MLP neurons of a small language model. Each row is named by its layer, matrix (gate and up: input weights) and neuron, and shows model dimensions 112-207. Each number is 500 + 25 x the weight over its row's rms, rounded and kept within 0 to 999. Numbers have three digits each. A neuron's up and down rows have the sign that makes its largest values positive.
After each neuron's rows, "fires on" lists the tokens most often at its 100 highest values on Wikipedia text that the model never trained on.

L8.gate85:544500534507482447484462528507499527501502474519500497477465438483492492515490453497471479471517564482506538498512494476503500488500495486510484521466531521520548497471492558476496518482520471531517490472522495494499460506509481486490521514557502470533477503507509473476496509480503488507
L8.up85:499506516520529484465491483511563515506496502459473484500505504471493488523451524502467481458470510514486527478503485474465475457490514557496462515486527529527462533516486463522486480486503513517527496463511478491495503520480525501470479507495566507491494501502460532496506513482538477463
fires on: "f", "p", "t", "c", "k", "ist"

L4.gate647:508450481489495498465540522514502519488506492466506521496449479467496515486558504508496507430527508502526508456464507495499509519550546502482526492520489514464453525514493557504551523464465499499471520462526509537514469476489511503505503504524539528505476501531512517478488511502506469481
L4.up647:508457477513478517495557511498492532457519504444501493494482469469502498495546487529507506484471519490538505480474504486518480521534491532503527506529487525476459484495492546486509511487467459517473518488507502488507461502520515505503477519522560525472453481505503496478462474511479467489
fires on: ",", " w", ";", " t"

L6.gate415:487481498523474455497484520487474540502498530465496505504494465506492485462519478494440494511549474528505521529502511522553535492496490445499502498491486523497492494481524489495493462531492493468519508447462506462492513514436502526493498458504563501473521482478507490503480488490525489491
L6.up415:463512538514496484490478495501479437529524465502519560516472517509493502545461507484476522522516470498497488471540498475482508461437525485492479516497526464510539469490467493530522478501484494480515511480513495548477497489470499516489484437527476516497491496515500497539531545481506497503
fires on: "at", "od", "iv", "e", "ad", "r"

L4.gate691:484515458494503556473462499521464504482541524462471497507487539509505463483512510513495506499520501531506447527468499515496456493481506470572468523496493477507485467497494537515451474509513507501513474477487511538446493464506506498525498475536518500492479507515489483525530470501466516482
L4.up691:503485529448509558512436514507488480542501479506519474502464476473512487479517437506512515533529479464521456464529504484494460478488539525536518512476523489571521507509495564502550500491492537468481502537528518499486511488478527483496482500511521482526489507532515481467527514512516463546
fires on: "ome", " was", " and", "all", "ational", "ision"

L5.gate484:464474446436525534524529521549507509507517537485495516492483502510477518547490492492496481488487487491497495524497498531410489499521503497523470509485492477491512486484510502514537500496503439456499468493487508492484481471462507546537468499530492542495473503510518486502509464531492512514
L5.up484:521469463479478499523524555510492485486490505474526526491501510497448511519474495494439489451487525485505523521481521480477512486505464524494500494515481529521503499460477511498527525522556442491510480472448498494488486504449497477534516497510526539511492506534513518500487500508496478492
fires on: " |", "ist", ":", " and", "\n\n"

L5.gate381:555485527491451447469552511526544471462481450448487499509505475516473491548516500480511510480508479477582509495488524499537501446474506513516447476495438545497466499502478492494506496483532477516524491439522483520437516457515488531449485485555514474487497523483509498480463531496495512539
L5.up381:469480497505483463502570510523481470475497514477469506497485479492502505480523467506504495467497496495542507496554516552520550506552499507542406513511469512511448535515457498486526508457517530501523521510514508495483530508537489501491522479521502467484510518466511508523486451492551469512
fires on: "our", "man", "ee"

L8.gate623:493537501473540485502458492524544488488468544490473481482524507496490535500518473496496479511493464485542549512479492423476563472504489489516486501497478462501446521528514495500515477524512490473511526515454551477463487542497466499447484462509501496516509493516489534475471505553478504535
L8.up623:492502511484507493516493494513496499493453553477492449528548492492478501524507480509476483544523475452490491547515506510474500486520472518477462491511524498476497489454551506512512503510521520436488485538472478459495524542511539504509514488477509478540508537488474528504454481514460484519
fires on: "or", "et", "ow", "ort", "0"

L8.gate544:496486481479520524494486500491444504481514474507507499525509476471499525484477488489503481490550519546512490474457531531478524502487502438503517445473511547554521504537546526488512480501469526445483531532454567534473463503491491522442458469514514460503512503476530541519484498517522498481
L8.up544:498517515459498521479561504508468524508520472511479524498502530463482490506495511542491554536494550476476481474509506478472513498480469482511501514460490501535496524529513539529554456472496481476520493535481515523541498482495493514481483493505519491513512507545472576511549482532437480465
fires on: "t", "e", "ied", "ed", "ing", "el"

L6.gate81:545496509527466499528568537504504502504470474492508498514547506506504487497476496496484494497501489458471519508466503486537490441514488526497479477511467546466500460477506515506463510511492475531522514501471520455499539477498464529459466475541530476502513473551511496497479490457503482514
L6.up81:504471484500505509562507575492490511509457489522528479506537527533516466505460471477524495582493511457453478471495491456537540432442490520471478506458482533498479470494543496487479511496502467509492515499492491489533529464508452500485497456510505492523479471488519523521496467477464501483
fires on: ",", " includ", "\""

L6.gate120:514486535500472505506555525509500515524511510497467492498511487515504495499521503504484488549519540483474532514454514499531505475481488443509490500487497448490443509518542510505504429472501513514481469478511490521505524530471465499516485505514529501468509486458519494516494482477549529508
L6.up120:502574535510505484482499515466474443484469504441506489492489554518495505534469536484518483508521493514448503537497448533536508501464470554501496550512487544497510466479444487497501529518461520523475503491555525458520502530498561475464484445527505493533510519514506513515514494488513523500
fires on: "ad", "ate", "ak"

L6.gate353:509531520510504456472463496512547522498508539503417492491536526526478484479483499495450529509489506492495483471545501520486454467501487547541480486505529521490513494478490444507493462523512502482516510517422495483499543494484458542482503488548538505515537539512531511534521477475534525504
L6.up353:543521503478474491498469475481484484529535497504521516499493495479512483484481536501515485519535528466517532455493520530496462517492456534545508495461443541481533504508539487505458529481534507489499492511506534528535463494522535462492466476478499470492483485472502521511437521508528465488
fires on: "e", "er", "ver", "on", "ne", "or"

L6.gate30:502499488491506517482509471496500474494488540536464513460515514493477523496542468495485500516451483455488489508526547490485475507536509526509517479482509438513530505511532498526436503547507490491502515539468480517470528477463449552469488521487499515507508477492547496507520465425529525506
L6.up30:488524512500468525498451480492541541461494484469481495506526467474519498480510493512479498496526498516545550505529549472501514487509485495542515474488526499508491520483523516500476459498508496498522501526466533495483502479482487517466470509467528533489504467526510478509442525491472489492
fires on: "our", "ol", "oc", "on", "en", "or"

L4.gate193:535558475545506512534495532487526535507474497505466450477509475467461474483511454499516514508521526504527516505531526530494494493487469490508576464533500482474488490484511450510540468503509488529510459539484455501531473530477438469526518488540516575467508547519519499502481511512487504454
L4.up193:458542512497522481495502551492516477509514516518531492500496441507502472511505483501475510530465461503505506462536528496505480505480553489486546509493469489501524503485511537490461440483520491465500489479535474486498532493473476504524491510490497526448529541503495483509509481480491542446
fires on: " and"

L5.gate230:467478507531478541495535534507507539478520493468515536477509470506508499486480528495530485529503460519482490494484509442517513515518464492469506486520504501501487477537533473511469513468512469433538486483470497510514506494549478558494483474517484566529498504490495513475468500464537519494
L5.up230:446535515482511475519486458516508487505496525553501480495515479482524510506492494497507499527505458554455465499543489477501493529474499497494509514514538471508540491550518507525474452484534489491489483522508484553520518524526526539494497514494487493495458500481511519507527488475488532517
fires on: "C", "V", "T", "D", "M", "S"

L5.gate86:470483472460509504528507479523451496554491591542477514481495503512498512512517455476459517501466491476525443492507517483418504509564511517524515508521501478503556485468496510506553510490508463501468472519493505484481488498483491522534490499518519497515497488537532501473516489516509526511
L5.up86:504499478447499459483482492481487480500533547511495544507506492520482508520510500501444490478494531454513508468476474502453468498499480539503508482529526534502483519479485552491574548499534480475503496506508504487470488500491513495513492493522535493510499438526490487436447515528492497502
fires on: " of", " for", ":", " |", " as", "ward"

L5.gate110:440491509513461507523495535570498516515461546500486509490471493532497522462508460466490504510503509511543538485499493508538483503493500502526517493457536509468521483512505491502497485538487495482463512541495484482558456502507487482533494486519503557510503453493508529490468535481449473475
L5.up110:536485517545485493495468527486521482536503471516494493485486497502509496473489498503520515485524505470525507491454491518502459524529491472525527448512499509493467559525518450495477501539528541543531530534497473511516532500511465455464480483519502472527498534508493476525469509465478477538
fires on: " and", "r", "m", "n"

L6.gate91:544427483501496555507535533485482525522500520459490500493480486500494500452520482497461498483485509510496540515456494504483531472509460475496481461489465515497457557505514487499524506521487493501526494463483492478526489467497488495505477505515500509526480483463517510473464492556509500525
L6.up91:500480511509528525485520493504535449439513510478511487504523537541514519515496496477487471510485528468515512516491478517512522464460494509492510511498503543509475547468467497471471500493500527454487497527511491520521490518510494517492505469513489519499492466481517516505462455521520518500
fires on: "ad", "u", "us", "al", ":", " of"

L6.gate325:501489522476539485454482523488522488517528495449479511485462483530470482520469487486483478473537495447525540498501481484485565520535522471485487458517501537505498509492561521495491506529527506492524504542493494521476495508488470474443480447479550491545482476484515486493458514477480511485
L6.up325:498529514511457495507516507548519559468517458506494485483547488491503550504496472510512530536501468490501512524556496523526521520499461487535557493474492470460503514481491524490485479509499568511539525551485497439505471497485507518490518495496477504514522517467486494544493506492510486503
fires on: "et", " t", "at", "or", "t"

L5.gate128:525447553494486481485532532491517459484500524512499513492514463517504517541519505498493495482505533489501539509493525496516487486478515470486464473514465533511459539485495486498512494487544509489506541474519477491460511494568467531457499485522549461476541514489514496522485478442513490511
L5.up128:523513510489488467481530447521487524475507550525437487500503486482516530516464517512475510513473484450518530520514521448475506485483467455500477525484521504490510530485480477503526514510491483527475512477506493477451541523483523486450484484510515480514490519496520491478488475517558510452
fires on: "ational", "ian", "ican", "our", "ric", "ra"

L5.gate439:497494466487531502478502523515469567494492464491493494479482493503466517473541504507491495519531483510505516463506505499521505508476482491520522532503516511439505525483495493498522455531458489485497491539433492490517481495479479531529504468499529599470464434533511511480479505531469491471
L5.up439:520503524516482516506532499476530479515514503528535523493517517476511475473500480512490502486539521503526490462473500528463517492523513450516537476486469533513475474480530531492508502444548456507489459444526475528533473519509488499515506510490508504496517515499481511511467510467500462507
fires on: " and"

L6.gate180:457497504487536523488531466505492501462493485488496451483466496482492509530497474488499499529534515497545477495484497495461515507553514469512488455487528534542522484492551519503506526516452509511497520533500569507524472458527508501513482484511521475552480548440528525452493498473556479545
L6.up180:473516539442539507515487467507542481509508477515479507504504531505485482492428533502518495485485491485520488490521507472466503513512486475491466514505509488552503507551497470538513474530483519532522481485486521501445496492536491497527502449529517440524454525476492505519460536575510528472
fires on: "orn", "ing", "v", "ial", "t", "et"

L5.gate90:513437530491509483514513515498508467508495485512488514473492501537495540518472496499524499503531500540500494508474509514509477483496500534503453486455529491499539494520486477506503466535492538499499517520490520542514477460550498538459506530537474486563471508460509509520482475514489517506
L5.up90:482537531505507508522484482497496481478524534530507506498528501517518482494474463485538523523475464494482473528539488507480501516462524468467502503509497460499500492497531480510449505464543488437484529530466479526497519498533505532486499485451476507500520498504491496515551487447495538529
fires on: "A", "S", "C", "R", "T"

L4.gate198:475485483526496550517499520494503475477501504530470484435521506508468478484476449441503492503485488496510488504492501483471497464500500533528537510488540479489514493478505487501495501476464451486502500504491522456513496561527473504495495501454514512516468500546559562485534477504537566527
L4.up198:528564476504508481461505509469524496496540535477512516500512508485475497476547493557476487487496470446508533461474508454484496481477524496507539465513488471492477532508468539497488484519495480507477511510468474513494523530498500540511512537504531478483541509526485477493492523514523523476
fires on: " |", " of", ",", " by", "°"

L5.gate418:536545475482480531535484513498488515524472445510510480499494502490487500496492471513521513509509508493484493500487499516514496499551478526559504493480505558445552429514529473511531533471498487506483482483469543514514497487499518503445479523525506507555505498551508505520504487535505482470
L5.up418:533468530494525493527542488499505536514473511560525496522497510476527508512500515482474509516527465543437524473506521512475484483503518502492495544506520535507464475480509497501510492482508446482468521529491468526555526489523487459504489488485497483508469456479485497530516481501501483501
fires on: ",", ")", "/"

L4.gate534:505452491528517489478537548567543515495495505427500523514537452523472482496514534493497475487505495458492505485497507483510505505501530518449475518465483511522461518529448517494522446515500487461529468497508530494461499488523515511510456501504473506519493464505506500505541456481498525523
L4.up534:529485536474440502491528538529529513554476494507451487506489509508509469485466505488481502486502434544499512506507497508495455485531499517524518498508547515474497489490523474499516490507511501469498468514478519443505548480510485461516516469487477547532478426476500510468473450518523486496
fires on: "v", "um", "ph"

L8.gate589:506495512488475520492493494504475534503500517481481525492502466549460504483466459504537500481484462478485536510519534504454482525500491492468522491522511515499496492512493550527548505490496490529491531544453557513510487475503528573495490496534492492480488511487483510487492508524538541473
L8.up589:519503515514446488465515500516500479471519484502472538491532509512498539487500493498523511530508472523470518503463523506510476538480478516508531490517515484506537515498512514493503553528475512515500499523521524524502525465518469529547521494515500526471494492465500473515474495476480460505
fires on: " con", "ion", "in", "orn", "o", "ill"

L6.gate661:476489490444542451462498518510537526506481505509476495478503496525481490439504503481488491494492497547526502545466530494489555464502495525497497525487503445489539479513490484507485487539496474518529478464503482485502463473477467478504466520503508511502473485524502485523491518487456507522
L6.up661:545496540503447480551469485474473466481572514528496499510507471521513445450488504514478512497492515529485490546547473532484497507460551482496474487468497442505522492525507476510489523489523504456514513494516486490470517528477485524530497513513495486548510521509500514470526483477518514489
fires on: "s", "2", "S", "A", "C"